config.toml
n_layer = 15
d_model = 448
n_head = 7
n_kv_head = 7
head_dim = 64
d_mlp = 2688
vocab_size = 8192
activation = "tanh_gelu"
norm = "rmsnorm"
norm_place = "pre"
norm_eps = 1e-06
positions = "learned"
qk_norm = true
attn_scale = 0.168
bias = "all"
tie_embeddings = true
parallel_block = false
init = "uniform"
init_std_qkv = 0.0201
init_std_o = 0.00367
init_std_up = 0.0201
init_std_down = 0.0015
optimizer = "muon_variant"
lr = 0.0106
lr_mult_down = 3.0
beta1 = 0.95
lr_head = 0.00672
warmup_steps = 100
schedule = "wsd"
decay_fraction = 0.868
decay_shape = "pow"
final_lr_fraction = 0.0
batch_tokens = 65536
seq_len = 512
doc_mask = true
z_loss = 0.0001
train_tokens = 789300000
steps = 12044
dataset = "wikipedia_en"
MLP neurons of a small language model. Each row is named by its layer, matrix (up: input weights; down: output weights) and neuron, and shows model dimensions 272-335. Each number is 50 + 10 x the weight over its row's rms, rounded and kept within 0 to 99.
After each neuron's rows, "fires before" lists the tokens most often just after its 100 highest values on Wikipedia text that the model never trained on.

L11.up1646:64 37 70 55 64 52 57 63 59 55 57 48 32 66 47 60 56 65 63 39 68 37 39 51 52 43 50 40 40 67 52 54 50 73 53 39 72 73 46 73 58 52 38 39 51 60 50 72 56 40 46 47 60 49 38 47 35 66 44 59 42 53 46 58
L11.down1646:55 50 55 60 61 53 40 28 32 54 53 47 29 49 49 49 41 55 51 60 56 48 51 53 48 51 38 33 49 69 43 66 48 60 45 43 59 60 52 50 45 49 53 54 63 58 50 59 36 42 33 51 54 47 57 38 38 56 58 50 48 43 43 41
fires before: " of", ","

L11.up2576:55 47 52 66 49 67 51 64 49 59 63 47 45 64 67 33 45 42 66 33 63 39 61 41 41 53 39 46 44 49 52 50 38 44 61 51 42 53 63 60 44 53 47 66 51 39 37 33 57 38 39 63 30 56 37 39 46 59 47 71 51 49 45 45
L11.down2576:50 48 73 31 62 36 42 51 55 55 32 58 43 34 56 54 63 58 62 69 48 44 66 40 57 52 42 40 46 37 48 44 54 48 59 42 42 67 57 63 22 21 56 64 53 48 41 53 54 56 43 35 54 44 34 39 64 49 54 50 44 26 52 39
fires before: " of", " and"

L11.up1541:66 43 37 49 32 60 73 42 42 52 51 47 61 43 51 47 47 64 51 38 49 59 53 54 43 58 33 43 42 41 44 46 57 55 48 42 50 55 40 49 48 60 49 42 52 35 57 58 61 48 55 49 41 39 26 53 47 58 49 54 54 52 36 47
L11.down1541:47 56 67 35 44 52 58 50 44 44 59 36 40 57 61 36 47 62 49 30 64 38 73 47 51 49 56 55 39 35 49 29 64 59 58 65 33 51 54 43 49 42 52 52 65 59 47 49 64 36 45 52 44 39 62 36 36 56 53 44 35 58 50 59
fires before: " States", " of", "on", "s", " Kingdom", " Nations"

L11.up1923:40 49 53 43 64 64 56 35 49 57 62 60 69 32 55 54 44 53 59 43 42 44 58 30 60 26 47 37 57 37 48 35 53 48 50 44 47 56 48 60 42 47 52 50 33 50 49 66 43 40 55 45 27 40 54 46 39 59 53 26 61 54 50 57
L11.down1923:46 42 34 50 60 39 37 55 41 54 42 31 52 56 63 44 46 52 58 47 45 59 58 35 61 63 34 55 36 50 59 48 69 61 46 57 32 66 41 66 47 46 43 53 42 70 47 64 44 56 55 49 30 71 52 41 43 50 53 35 50 51 59 44
fires before: "="

L11.up2239:42 51 37 52 37 61 53 42 59 75 48 60 38 38 29 42 56 47 54 40 59 53 49 68 40 46 34 60 70 57 50 39 47 76 61 57 46 49 50 39 61 41 33 48 50 72 53 74 42 72 37 44 44 57 53 32 40 33 44 44 42 40 46 39
L11.down2239:48 48 58 44 31 58 43 61 56 65 73 70 49 54 40 61 48 48 56 45 51 58 49 44 53 60 47 59 48 41 41 52 28 42 49 51 58 45 53 39 54 44 45 44 52 61 36 62 58 61 41 90 46 37 44 52 51 61 33 32 47 42 59 41
fires before: " of", "ally", "ing", "ly", "al"

L11.up2256:55 53 62 60 31 50 56 40 54 53 48 43 53 42 47 26 39 48 72 54 59 55 58 59 55 41 50 41 47 51 51 56 57 49 61 41 65 58 47 66 63 52 58 68 43 52 50 54 44 34 66 51 51 39 55 45 58 44 48 48 55 47 43 55
L11.down2256:39 40 61 45 42 40 22 47 51 42 50 57 43 65 52 51 41 67 47 57 51 41 47 37 39 52 59 59 31 60 53 51 58 55 69 42 40 63 64 45 47 49 56 51 56 53 44 52 56 45 46 38 56 61 61 45 53 49 37 58 44 56 57 56
fires before: "s", "ed"

L11.up1910:60 38 47 50 51 45 36 33 65 33 58 51 44 53 40 64 48 50 52 57 61 44 70 43 42 45 43 43 56 54 41 49 58 50 42 54 63 37 51 47 67 52 47 39 71 39 52 41 69 53 43 45 41 44 40 51 45 46 56 57 58 45 43 45
L11.down1910:55 49 51 54 57 38 50 56 54 55 58 64 50 48 61 64 47 47 35 61 32 47 39 49 50 52 58 63 45 39 54 28 55 34 49 49 47 45 66 42 56 46 52 34 44 28 73 45 57 44 43 26 44 58 55 62 53 35 63 61 71 45 43 44
fires before: " |", ":"

L11.up1848:28 57 58 59 51 47 53 31 47 51 49 44 49 45 63 50 42 55 58 56 47 54 47 56 41 45 59 45 52 40 41 55 44 38 75 59 41 59 67 38 42 62 61 63 46 48 55 30 46 58 65 62 71 50 48 51 43 57 61 51 41 50 55 40
L11.down1848:44 42 41 48 35 51 39 42 55 51 58 43 65 60 37 55 75 59 45 49 48 44 36 54 51 42 53 63 47 38 41 66 66 55 49 58 43 40 60 44 66 56 61 52 58 34 40 71 51 38 50 62 54 48 44 45 61 39 52 61 40 58 58 49
fires before: "s"

L11.up556:38 54 56 47 45 32 65 46 70 64 51 68 56 61 56 47 60 54 50 55 36 52 35 48 53 28 56 48 48 64 46 55 64 72 48 46 45 49 65 78 40 48 36 48 55 44 37 61 53 54 39 46 59 56 41 38 74 42 52 58 36 47 48 55
L11.down556:61 42 40 41 59 42 52 49 41 54 40 55 45 47 65 41 57 61 45 45 50 53 54 32 53 41 49 67 46 46 39 53 65 61 69 42 51 66 62 77 26 31 40 60 56 41 41 57 44 49 48 40 51 44 62 48 63 50 46 59 57 43 51 51
fires before: " |", " (", " ;"

L11.up243:43 49 61 59 47 39 55 33 45 64 48 57 46 40 60 62 48 40 50 42 53 44 63 41 37 61 57 42 40 53 51 41 37 44 37 73 54 57 50 54 62 45 56 48 37 59 54 53 46 63 53 59 53 42 39 60 59 58 31 41 52 46 51 39
L11.down243:39 44 59 45 67 37 35 45 70 49 60 47 24 57 49 43 65 55 38 51 38 49 45 61 58 40 41 42 48 38 51 45 73 39 55 58 40 46 55 46 37 61 46 56 36 60 56 60 60 79 50 48 45 50 52 49 43 37 47 54 67 51 56 54
fires before: ",", ")"

L11.up816:43 45 52 55 49 68 52 36 48 48 60 50 40 44 36 53 50 50 57 41 38 39 59 48 59 50 36 38 53 46 50 52 37 31 65 48 53 57 59 61 51 31 55 40 51 53 56 43 45 58 39 46 51 36 54 38 55 46 48 44 47 42 34 65
L11.down816:48 38 57 64 56 49 61 46 43 30 48 66 55 44 66 50 51 67 50 46 46 52 48 42 42 44 37 44 59 47 38 45 44 38 66 45 62 50 65 73 61 52 60 85 48 41 40 72 36 56 40 57 55 40 66 24 62 47 39 61 41 52 42 53
fires before: "\n", "\n\n", " 100"

L11.up1136:50 50 41 63 45 60 49 28 51 55 66 62 63 51 44 44 46 32 52 45 54 45 50 54 50 62 39 72 29 50 68 56 53 61 46 50 43 45 44 61 46 55 50 63 62 42 52 48 68 69 54 51 48 39 51 37 35 45 41 60 56 49 71 49
L11.down1136:66 56 48 55 50 36 48 62 41 51 67 63 50 59 52 48 52 34 43 52 57 54 45 57 51 47 49 45 31 53 47 33 58 53 37 43 57 50 54 52 51 51 48 41 55 50 34 58 46 49 50 49 29 37 49 46 70 52 66 49 52 51 55 36
fires before: " the", " a", " his"

L11.up1860:60 39 63 60 58 62 31 49 38 42 24 57 38 68 60 32 55 58 47 50 36 41 46 55 54 76 49 69 45 47 43 27 52 34 35 29 35 56 42 41 41 47 44 58 41 51 31 45 58 64 50 34 47 68 58 46 54 67 42 50 57 50 64 33
L11.down1860:41 57 60 47 42 38 42 49 50 53 67 37 56 51 47 54 53 60 37 61 50 56 31 55 45 54 56 41 28 39 49 62 51 38 54 44 61 34 66 60 51 65 66 51 52 58 46 65 63 44 56 50 28 61 61 60 55 55 41 38 40 43 52 54
fires before: "=", " the"

L11.up1797:48 40 44 51 61 57 56 42 45 46 42 39 41 59 73 41 51 66 51 57 58 55 58 51 57 44 60 40 57 43 52 38 45 46 50 38 58 46 49 50 41 60 53 43 61 39 53 32 49 58 55 40 41 44 45 59 47 30 47 58 62 49 50 50
L11.down1797:35 50 64 35 49 32 74 63 68 55 52 51 38 47 48 47 36 42 53 56 46 38 59 42 44 46 48 50 39 53 45 61 59 50 43 47 37 49 48 49 49 31 56 63 33 51 55 57 44 53 50 41 46 54 45 40 72 43 35 35 62 53 32 59
fires before: ",", " |"

L11.up477:45 39 35 55 33 51 40 61 65 41 51 63 37 53 58 37 44 53 45 52 54 46 55 49 61 55 53 41 44 53 46 41 63 34 42 78 56 52 61 29 31 47 58 40 37 57 60 37 67 48 57 59 61 49 44 56 45 32 52 39 59 49 57 52
L11.down477:57 57 58 23 52 40 44 57 49 55 29 52 47 23 44 44 49 24 53 42 51 45 55 48 44 47 50 72 53 53 47 43 47 59 54 50 49 58 45 62 33 41 39 56 46 46 43 58 35 70 53 32 42 49 46 55 61 55 47 57 61 46 47 54
fires before: ",", " and", " in"

L11.up353:28 54 54 43 56 64 43 39 54 36 56 24 64 57 49 66 43 58 31 52 51 35 45 47 49 45 41 49 48 40 58 48 31 43 48 60 64 51 50 39 52 69 62 52 40 51 57 44 57 63 57 56 52 42 56 63 18 42 56 53 31 62 48 51
L11.down353:55 67 36 32 53 50 63 53 53 46 65 71 36 58 76 58 38 58 58 47 62 59 53 45 53 51 46 50 44 39 46 34 40 62 52 56 64 52 56 51 45 56 58 48 35 58 48 59 41 44 47 55 39 52 56 55 33 56 32 46 56 60 65 52
fires before: " in", ",", " on"

L11.up2605:45 59 52 45 30 62 53 39 53 46 58 48 36 51 42 56 39 50 50 65 49 58 59 56 39 64 54 45 38 42 52 72 50 48 57 55 52 39 64 57 35 57 56 41 43 53 54 43 43 73 38 64 46 50 45 52 60 63 54 63 58 36 43 39
L11.down2605:26 65 40 60 50 59 51 40 65 44 32 55 54 51 56 44 35 59 52 31 36 61 51 55 50 63 46 29 54 61 36 55 38 42 42 45 50 47 58 23 56 41 54 52 63 39 56 69 42 41 55 63 36 37 55 57 57 61 55 44 45 54 59 62
fires before: " is", " was", "\n\n", ",", " a"

L11.up1110:45 60 37 55 55 48 53 41 48 28 60 60 59 40 21 47 44 38 41 46 52 44 62 70 48 51 69 41 46 53 50 52 53 34 46 47 58 54 52 38 56 47 57 45 37 44 52 47 43 54 57 47 37 45 50 46 34 48 55 50 48 52 55 53
L11.down1110:50 48 53 59 39 42 49 49 57 54 56 44 60 62 45 49 58 69 49 70 49 49 44 59 53 33 42 61 62 54 44 54 57 44 54 45 53 43 64 40 53 52 60 45 51 55 65 45 71 44 49 51 49 53 48 39 67 31 51 45 39 70 43 53
fires before: ",", ".", " and"

L11.up1512:59 50 46 64 35 46 43 65 46 42 52 47 37 48 38 43 64 46 33 62 62 54 38 52 64 44 43 68 44 48 50 46 64 39 59 49 44 60 56 50 41 43 54 39 39 44 71 28 59 41 55 62 57 43 50 55 55 44 54 43 68 42 74 33
L11.down1512:64 55 57 38 61 45 51 40 37 49 36 46 36 39 69 53 45 41 42 46 47 55 53 58 42 49 35 62 54 56 20 43 63 46 54 54 61 45 52 48 48 52 34 29 56 45 49 45 46 41 52 32 42 53 38 40 42 56 51 53 54 54 48 53
fires before: ",", " and", " in"

L11.up838:65 60 48 40 44 36 62 28 49 49 47 29 52 44 56 52 61 59 26 56 40 56 46 42 55 55 68 70 42 66 40 48 39 61 57 54 52 58 46 56 53 42 52 45 62 59 43 59 48 42 77 49 62 48 42 62 50 58 68 49 33 53 58 47
L11.down838:57 44 47 63 45 46 58 49 60 40 71 38 50 46 63 58 45 70 46 59 37 56 31 50 46 57 46 51 37 44 58 58 43 36 47 43 45 55 74 52 53 46 59 46 61 41 59 48 47 65 58 66 48 49 48 47 46 49 47 37 64 65 44 47
fires before: " |", "\n", "\n\n"

L11.up1019:54 59 50 69 39 49 52 43 46 55 48 41 57 38 39 65 44 55 51 58 65 50 58 55 50 47 33 54 48 55 26 35 56 54 49 43 38 56 50 47 54 49 67 53 50 49 50 45 44 49 44 28 57 48 67 46 61 39 42 51 46 42 45 35
L11.down1019:64 57 45 63 49 50 43 49 40 39 47 40 54 32 56 56 52 56 47 58 62 36 57 59 71 24 47 50 58 45 43 60 65 43 48 51 38 31 37 56 56 53 56 47 48 47 46 55 63 55 37 39 44 49 49 41 64 56 68 73 41 49 50 52
fires before: "s", "ng", "er"

L11.up1608:52 54 44 39 58 58 38 43 49 45 54 48 46 59 54 59 48 50 59 52 45 43 63 29 47 27 56 50 55 47 48 53 49 79 50 58 60 52 51 42 39 57 41 56 35 65 36 29 60 46 61 49 74 50 41 53 39 55 58 54 47 60 21 60
L11.down1608:47 63 58 57 55 55 39 36 62 59 61 33 43 50 53 41 53 48 47 54 47 54 45 52 52 42 28 57 39 44 43 36 45 66 30 47 34 59 62 58 45 51 54 75 50 71 49 45 47 56 39 29 56 39 48 53 48 57 49 58 51 67 52 55
fires before: " in", " on", " by", " with", " at"

L11.up1607:54 49 64 62 61 43 45 40 46 42 41 55 29 52 19 54 55 60 40 43 46 48 42 53 49 59 57 55 60 48 46 53 42 52 44 45 40 53 47 58 49 48 37 58 70 49 38 57 50 64 50 65 59 48 53 58 44 44 41 33 46 57 60 52
L11.down1607:58 40 55 35 60 49 45 50 47 63 59 39 65 49 58 43 52 62 38 35 44 39 53 58 54 56 56 62 60 63 52 55 41 48 62 53 44 42 56 40 42 47 41 49 30 35 60 61 54 58 48 34 44 50 45 37 50 59 53 52 49 28 58 35
fires before: " of", " a", "ly", " to"

L11.up2284:48 50 70 44 41 54 52 42 47 50 21 59 59 51 54 42 51 69 43 40 32 66 53 62 58 46 58 34 59 40 38 58 40 56 63 60 49 50 52 60 53 64 46 45 51 56 31 73 53 52 40 28 39 56 52 34 36 47 53 58 39 42 50 60
L11.down2284:44 30 54 45 63 45 54 46 39 49 48 41 58 54 53 34 46 49 49 47 47 35 67 58 44 59 34 43 48 55 47 46 54 54 59 41 35 55 47 53 39 47 27 64 47 32 50 62 61 45 45 61 48 50 57 48 47 57 68 36 29 59 55 52
fires before: "s", "–", "ed", "ing"

L11.up1227:48 68 42 50 59 64 56 53 60 53 40 44 50 76 37 47 49 38 46 67 56 43 60 63 58 63 51 46 31 54 43 52 58 33 41 47 54 56 43 48 40 50 58 53 51 52 38 37 60 46 41 40 35 17 54 47 59 43 69 53 49 58 79 62
L11.down1227:60 50 36 64 55 69 50 62 41 39 51 33 62 36 52 47 45 37 50 53 49 44 41 55 56 61 63 67 67 39 59 40 64 52 42 48 58 45 38 55 57 65 44 48 42 56 66 67 55 50 62 63 52 60 55 63 54 40 40 51 48 59 36 61
fires before: "\n"

L11.up124:57 36 58 49 53 49 47 47 46 40 51 52 44 43 56 39 61 65 30 47 41 51 50 67 45 44 45 56 42 50 68 55 48 63 44 31 28 49 43 54 50 75 38 56 45 42 34 50 30 52 50 46 39 47 31 41 55 55 52 51 55 54 73 52
L11.down124:35 50 65 47 50 46 62 39 37 33 53 50 47 55 33 42 41 46 55 39 41 52 58 61 36 53 62 68 48 30 58 48 53 44 55 56 39 45 37 45 42 47 47 45 58 69 51 33 38 43 51 43 66 41 47 39 58 59 57 46 36 57 55 53
fires before: "s", "es", "ed"

L11.up188:59 53 63 53 41 39 55 45 50 59 56 49 50 52 50 54 27 49 47 59 52 34 63 40 42 57 52 57 49 49 49 37 49 65 46 48 53 46 46 51 18 46 54 54 63 50 35 49 51 47 59 33 45 58 52 54 40 47 50 48 50 57 31 46
L11.down188:32 65 46 43 51 63 37 66 43 42 38 38 59 46 64 51 41 50 61 59 65 34 41 58 56 48 50 47 45 42 46 53 47 27 46 54 44 62 39 40 53 63 61 51 34 50 38 45 69 43 30 36 41 44 77 57 52 62 54 58 35 55 41 63
fires before: " of", ",", "s", ".", " in"

L11.up2326:49 51 56 27 49 41 44 31 46 35 46 62 40 27 56 64 47 52 47 43 57 60 57 57 37 43 59 35 45 51 44 59 46 28 49 59 64 68 54 44 46 46 48 64 65 48 46 50 64 73 60 42 55 60 41 50 50 63 37 54 42 67 50 43
L11.down2326:36 45 70 54 48 71 45 46 37 54 46 54 39 52 51 38 43 40 54 57 54 59 47 19 36 51 55 41 60 52 51 56 54 31 43 51 41 46 57 74 51 45 37 63 50 62 64 35 48 54 47 48 30 52 65 63 28 57 51 46 40 59 51 51
fires before: "s", ":"

L11.up1072:41 50 41 47 54 60 53 55 48 48 46 46 41 59 56 36 66 60 31 55 71 46 33 45 52 44 62 48 53 51 41 51 69 53 61 56 35 47 48 60 59 49 45 42 49 36 58 54 52 57 48 66 50 51 57 56 45 35 63 46 58 44 45 53
L11.down1072:55 53 51 47 34 38 45 44 38 49 65 35 69 59 48 58 52 70 57 62 53 39 40 38 21 52 50 45 56 60 48 57 47 57 60 42 51 42 51 47 36 55 52 49 48 64 70 44 42 37 46 63 66 42 65 40 47 45 50 38 51 59 51 53
fires before: ",", " of", " |", ":"

L11.up285:42 38 40 68 64 55 56 38 40 57 45 35 46 47 43 48 48 57 55 45 32 34 52 73 53 63 57 43 47 44 55 56 46 50 53 44 52 58 31 46 39 50 44 49 40 55 57 59 52 35 51 56 50 59 31 44 32 40 57 42 62 53 57 46
L11.down285:59 59 50 62 67 45 49 59 57 38 45 49 47 42 64 32 53 63 47 55 37 65 42 44 42 45 66 64 53 44 45 68 70 43 55 67 45 29 47 55 58 36 58 52 52 39 46 32 57 35 65 54 51 56 29 60 46 48 43 49 43 49 64 47
fires before: ",", " ("

L11.up2457:40 48 44 43 45 61 63 28 54 58 31 43 43 47 43 52 36 48 41 49 51 62 65 43 41 58 54 57 61 50 52 50 47 42 48 40 65 30 50 37 36 73 40 44 60 48 68 48 40 60 51 48 43 53 50 47 71 38 65 61 38 57 57 44
L11.down2457:54 42 50 42 39 51 53 29 48 50 50 41 44 48 50 56 43 51 35 55 55 54 70 54 43 44 55 48 60 38 54 53 58 47 57 46 56 32 61 41 44 52 61 49 53 65 49 48 45 51 27 50 62 52 61 36 55 41 48 54 51 53 79 62
fires before: ".", "/", "\n\n", "f", " |", "p"

L11.up1086:50 68 39 39 57 58 60 45 42 40 45 38 54 48 45 50 39 57 27 51 49 52 46 51 46 59 54 59 44 53 42 56 48 44 45 43 51 46 44 40 52 38 56 43 42 60 62 43 58 46 61 49 51 51 35 50 66 41 55 52 21 41 65 61
L11.down1086:56 52 49 32 52 58 53 51 32 42 43 48 41 46 50 51 37 56 54 59 47 44 44 55 35 49 66 65 66 59 38 43 50 36 38 47 34 52 51 53 31 33 62 48 61 39 60 40 47 72 60 53 41 45 45 53 42 58 51 52 63 48 68 52
fires before: " and", "=", " =", " 0"

L11.up13:50 58 50 57 49 76 49 56 52 80 48 43 68 50 60 60 53 56 40 45 42 53 40 54 45 50 55 54 58 55 60 50 33 61 47 56 67 47 56 47 56 64 48 60 67 37 70 45 52 48 65 58 43 53 43 53 45 42 62 42 51 37 56 54
L11.down13:68 34 40 44 64 56 28 50 42 58 43 55 49 46 48 59 50 45 53 49 51 39 53 36 53 57 48 40 42 45 37 72 62 58 33 43 42 54 59 66 60 51 63 53 57 46 57 51 35 49 56 59 43 53 52 46 60 44 52 61 41 54 47 49
fires before: " |", ";", " ="

L11.up1034:53 48 51 54 34 49 69 43 42 38 50 40 56 41 29 32 48 41 66 45 39 46 64 64 52 62 33 56 36 48 43 30 35 55 42 51 48 48 45 50 59 43 61 61 50 54 43 58 56 57 39 34 54 39 54 29 57 50 42 46 47 51 63 35
L11.down1034:61 57 56 48 41 53 56 80 58 61 55 43 45 60 48 42 61 54 42 59 52 41 61 57 47 51 49 49 42 46 64 51 49 77 43 33 52 56 48 51 45 40 50 58 45 53 41 38 44 34 37 47 53 35 61 51 48 50 45 67 60 59 59 54
fires before: " to", " from", "ed", "ence"

L11.up2307:36 64 48 57 58 35 42 62 35 47 74 54 56 60 71 41 45 70 51 39 45 48 60 38 49 42 54 54 45 58 40 48 45 61 58 53 39 41 43 37 50 49 47 48 60 58 56 37 62 38 48 98 59 50 49 46 57 58 30 67 52 48 63 43
L11.down2307:27 51 63 47 60 40 52 46 46 44 64 56 49 51 47 58 44 66 34 49 55 65 44 50 57 46 47 52 36 42 63 54 64 45 47 54 47 49 33 50 54 42 44 46 41 36 48 30 69 56 27 57 43 47 55 37 43 58 56 47 51 44 58 48
fires before: " (", ",", " is", ".", " and", ")"

L11.up2455:41 54 48 68 52 34 67 29 46 43 49 58 58 58 42 37 50 61 38 35 59 51 58 32 61 59 70 49 41 57 49 44 58 57 69 53 39 42 35 47 58 51 54 39 44 44 53 56 60 35 54 41 53 57 43 41 42 34 39 51 47 62 40 35
L11.down2455:58 46 60 55 41 52 43 51 30 64 65 40 59 51 40 45 47 73 39 58 59 53 38 59 43 42 69 54 64 49 31 61 59 53 54 31 36 35 56 62 45 73 58 52 45 42 38 55 56 53 50 52 49 60 52 58 39 54 52 45 61 49 55 56
fires before: "s", "\n\n", " The", ")", " |", "\n"

L11.up2461:52 21 44 37 64 56 55 43 38 43 38 57 53 49 61 49 39 57 37 37 35 55 43 59 41 54 48 42 47 45 47 58 45 35 43 55 49 41 42 31 43 40 43 41 51 60 41 52 70 51 54 54 44 44 34 53 62 37 62 49 52 44 52 58
L11.down2461:50 46 66 43 60 55 39 44 34 56 43 30 53 44 45 60 43 38 86 34 52 58 44 40 50 41 42 54 59 50 37 52 62 58 51 60 31 47 55 65 48 35 41 82 45 50 46 54 46 59 51 45 50 43 57 61 51 53 58 53 61 62 49 44
fires before: " (", " –", ":"

L11.up2340:50 65 37 42 38 48 64 47 42 69 46 57 43 66 47 65 41 56 42 47 31 40 62 50 35 58 55 41 43 46 59 48 33 29 38 57 38 39 54 63 55 49 48 55 48 49 48 45 61 46 55 33 37 39 51 32 47 62 47 45 29 48 53 55
L11.down2340:43 71 48 59 55 49 52 62 47 41 45 58 36 58 47 62 32 69 57 52 59 45 50 55 36 40 47 36 58 40 54 57 48 32 68 42 59 50 52 52 48 41 47 44 49 57 50 47 53 52 57 51 40 66 59 51 55 49 52 35 57 63 29 53
fires before: " by", " in", "s", ":"

L11.up2453:48 66 46 63 47 56 59 60 42 65 54 57 45 32 49 44 27 49 57 45 60 54 36 37 65 53 59 50 50 69 56 50 31 58 56 36 56 50 40 61 59 57 28 46 26 60 39 43 42 50 60 56 54 37 40 25 48 38 56 45 47 53 49 48
L11.down2453:58 52 50 41 51 43 34 57 76 50 66 34 49 48 42 55 52 43 60 46 35 46 60 46 54 37 61 60 33 39 55 52 56 56 62 47 57 45 55 42 43 64 52 62 48 56 56 62 49 48 55 47 61 52 54 51 56 75 59 48 54 49 45 47
fires before: " |", ":", ".", ")", "-", " and"

L11.up1037:59 38 46 50 59 58 58 52 50 66 46 47 55 43 54 38 63 52 51 50 49 50 46 45 46 30 37 45 53 60 56 41 44 69 40 37 50 57 53 33 41 57 59 46 41 48 48 49 44 54 33 49 41 48 46 50 65 34 60 62 70 61 70 35
L11.down1037:47 48 73 63 41 31 60 34 51 60 34 49 44 36 67 48 41 62 44 54 49 71 45 56 32 49 55 48 27 33 39 37 42 45 47 45 44 53 64 51 44 47 56 69 60 63 32 45 53 68 45 31 46 44 42 51 43 54 43 41 60 47 43 50
fires before: "s", "es", "ves"

L11.up133:42 64 54 40 46 48 63 33 39 48 49 38 58 63 58 61 52 52 42 63 47 54 36 69 58 33 34 62 54 61 38 36 38 40 46 35 47 62 44 61 59 44 41 40 62 45 34 61 58 59 63 46 29 68 60 64 47 56 48 58 55 44 54 51
L11.down133:59 53 46 26 42 53 37 49 46 52 34 41 36 50 49 42 45 47 57 64 49 43 53 50 51 49 47 79 60 68 54 43 38 39 64 59 49 63 61 56 53 43 55 61 64 51 47 52 60 49 46 49 45 66 43 45 45 59 46 59 61 49 59 47
fires before: "="

L11.up1067:60 46 64 22 56 58 63 42 66 54 47 56 59 43 37 54 33 68 48 56 41 42 63 54 44 50 50 44 43 52 50 52 53 60 49 61 57 33 48 53 79 64 42 47 51 47 44 60 45 56 55 46 51 68 30 40 48 42 51 71 39 39 61 48
L11.down1067:64 37 53 41 35 63 53 38 35 52 54 38 57 53 43 46 41 45 54 51 56 52 63 57 61 57 52 49 52 56 37 50 54 31 52 58 52 49 63 38 42 53 53 43 30 50 45 36 45 39 57 61 53 32 34 48 49 59 61 47 73 42 40 54
fires before: " |", ".", ")", " of"

L11.up333:44 63 39 42 34 76 39 41 46 55 62 46 70 41 50 35 44 47 43 42 68 22 64 52 49 49 58 44 44 72 34 43 51 39 39 46 50 50 44 63 64 48 40 43 31 51 27 52 62 66 43 45 50 48 61 41 45 64 63 44 38 42 66 60
L11.down333:34 60 51 34 37 43 56 63 42 51 49 38 54 50 55 38 47 53 59 54 58 49 44 45 47 51 39 48 44 47 73 49 46 53 59 48 45 55 41 47 33 46 50 53 51 61 45 44 40 37 55 51 55 44 60 56 44 42 54 26 58 57 29 54
fires before: "=", ",", ".", " |"

L11.up2186:53 65 43 39 49 47 61 57 52 50 53 28 57 59 48 53 36 58 77 65 38 48 60 56 54 37 57 62 37 53 40 54 49 60 72 57 60 45 42 52 29 54 59 49 48 58 42 58 54 51 39 59 48 45 49 52 76 64 57 52 56 60 53 52
L11.down2186:58 48 40 42 41 54 68 53 37 49 49 45 43 52 55 46 64 51 40 42 49 36 51 50 56 62 55 63 38 50 47 42 42 38 31 47 48 35 52 67 43 29 49 48 48 51 38 58 63 60 31 47 45 59 52 47 61 65 58 40 49 54 50 51
fires before: ")", "=", "\"", " and"

L11.up2351:47 70 46 54 38 52 50 57 53 41 49 36 54 50 61 58 42 55 41 31 58 38 56 39 49 58 54 49 36 54 42 60 56 46 45 66 64 49 41 38 47 48 60 40 51 35 61 33 41 61 37 52 56 56 58 71 42 48 47 49 68 53 63 51
L11.down2351:50 47 55 48 34 55 71 44 39 57 49 39 41 26 61 21 41 34 44 67 66 30 49 54 52 51 44 42 50 36 54 67 57 52 51 59 54 41 62 51 45 39 53 58 52 56 62 41 52 53 35 35 44 43 49 48 49 59 46 48 48 46 44 51
fires before: " to", ".", ",", " and"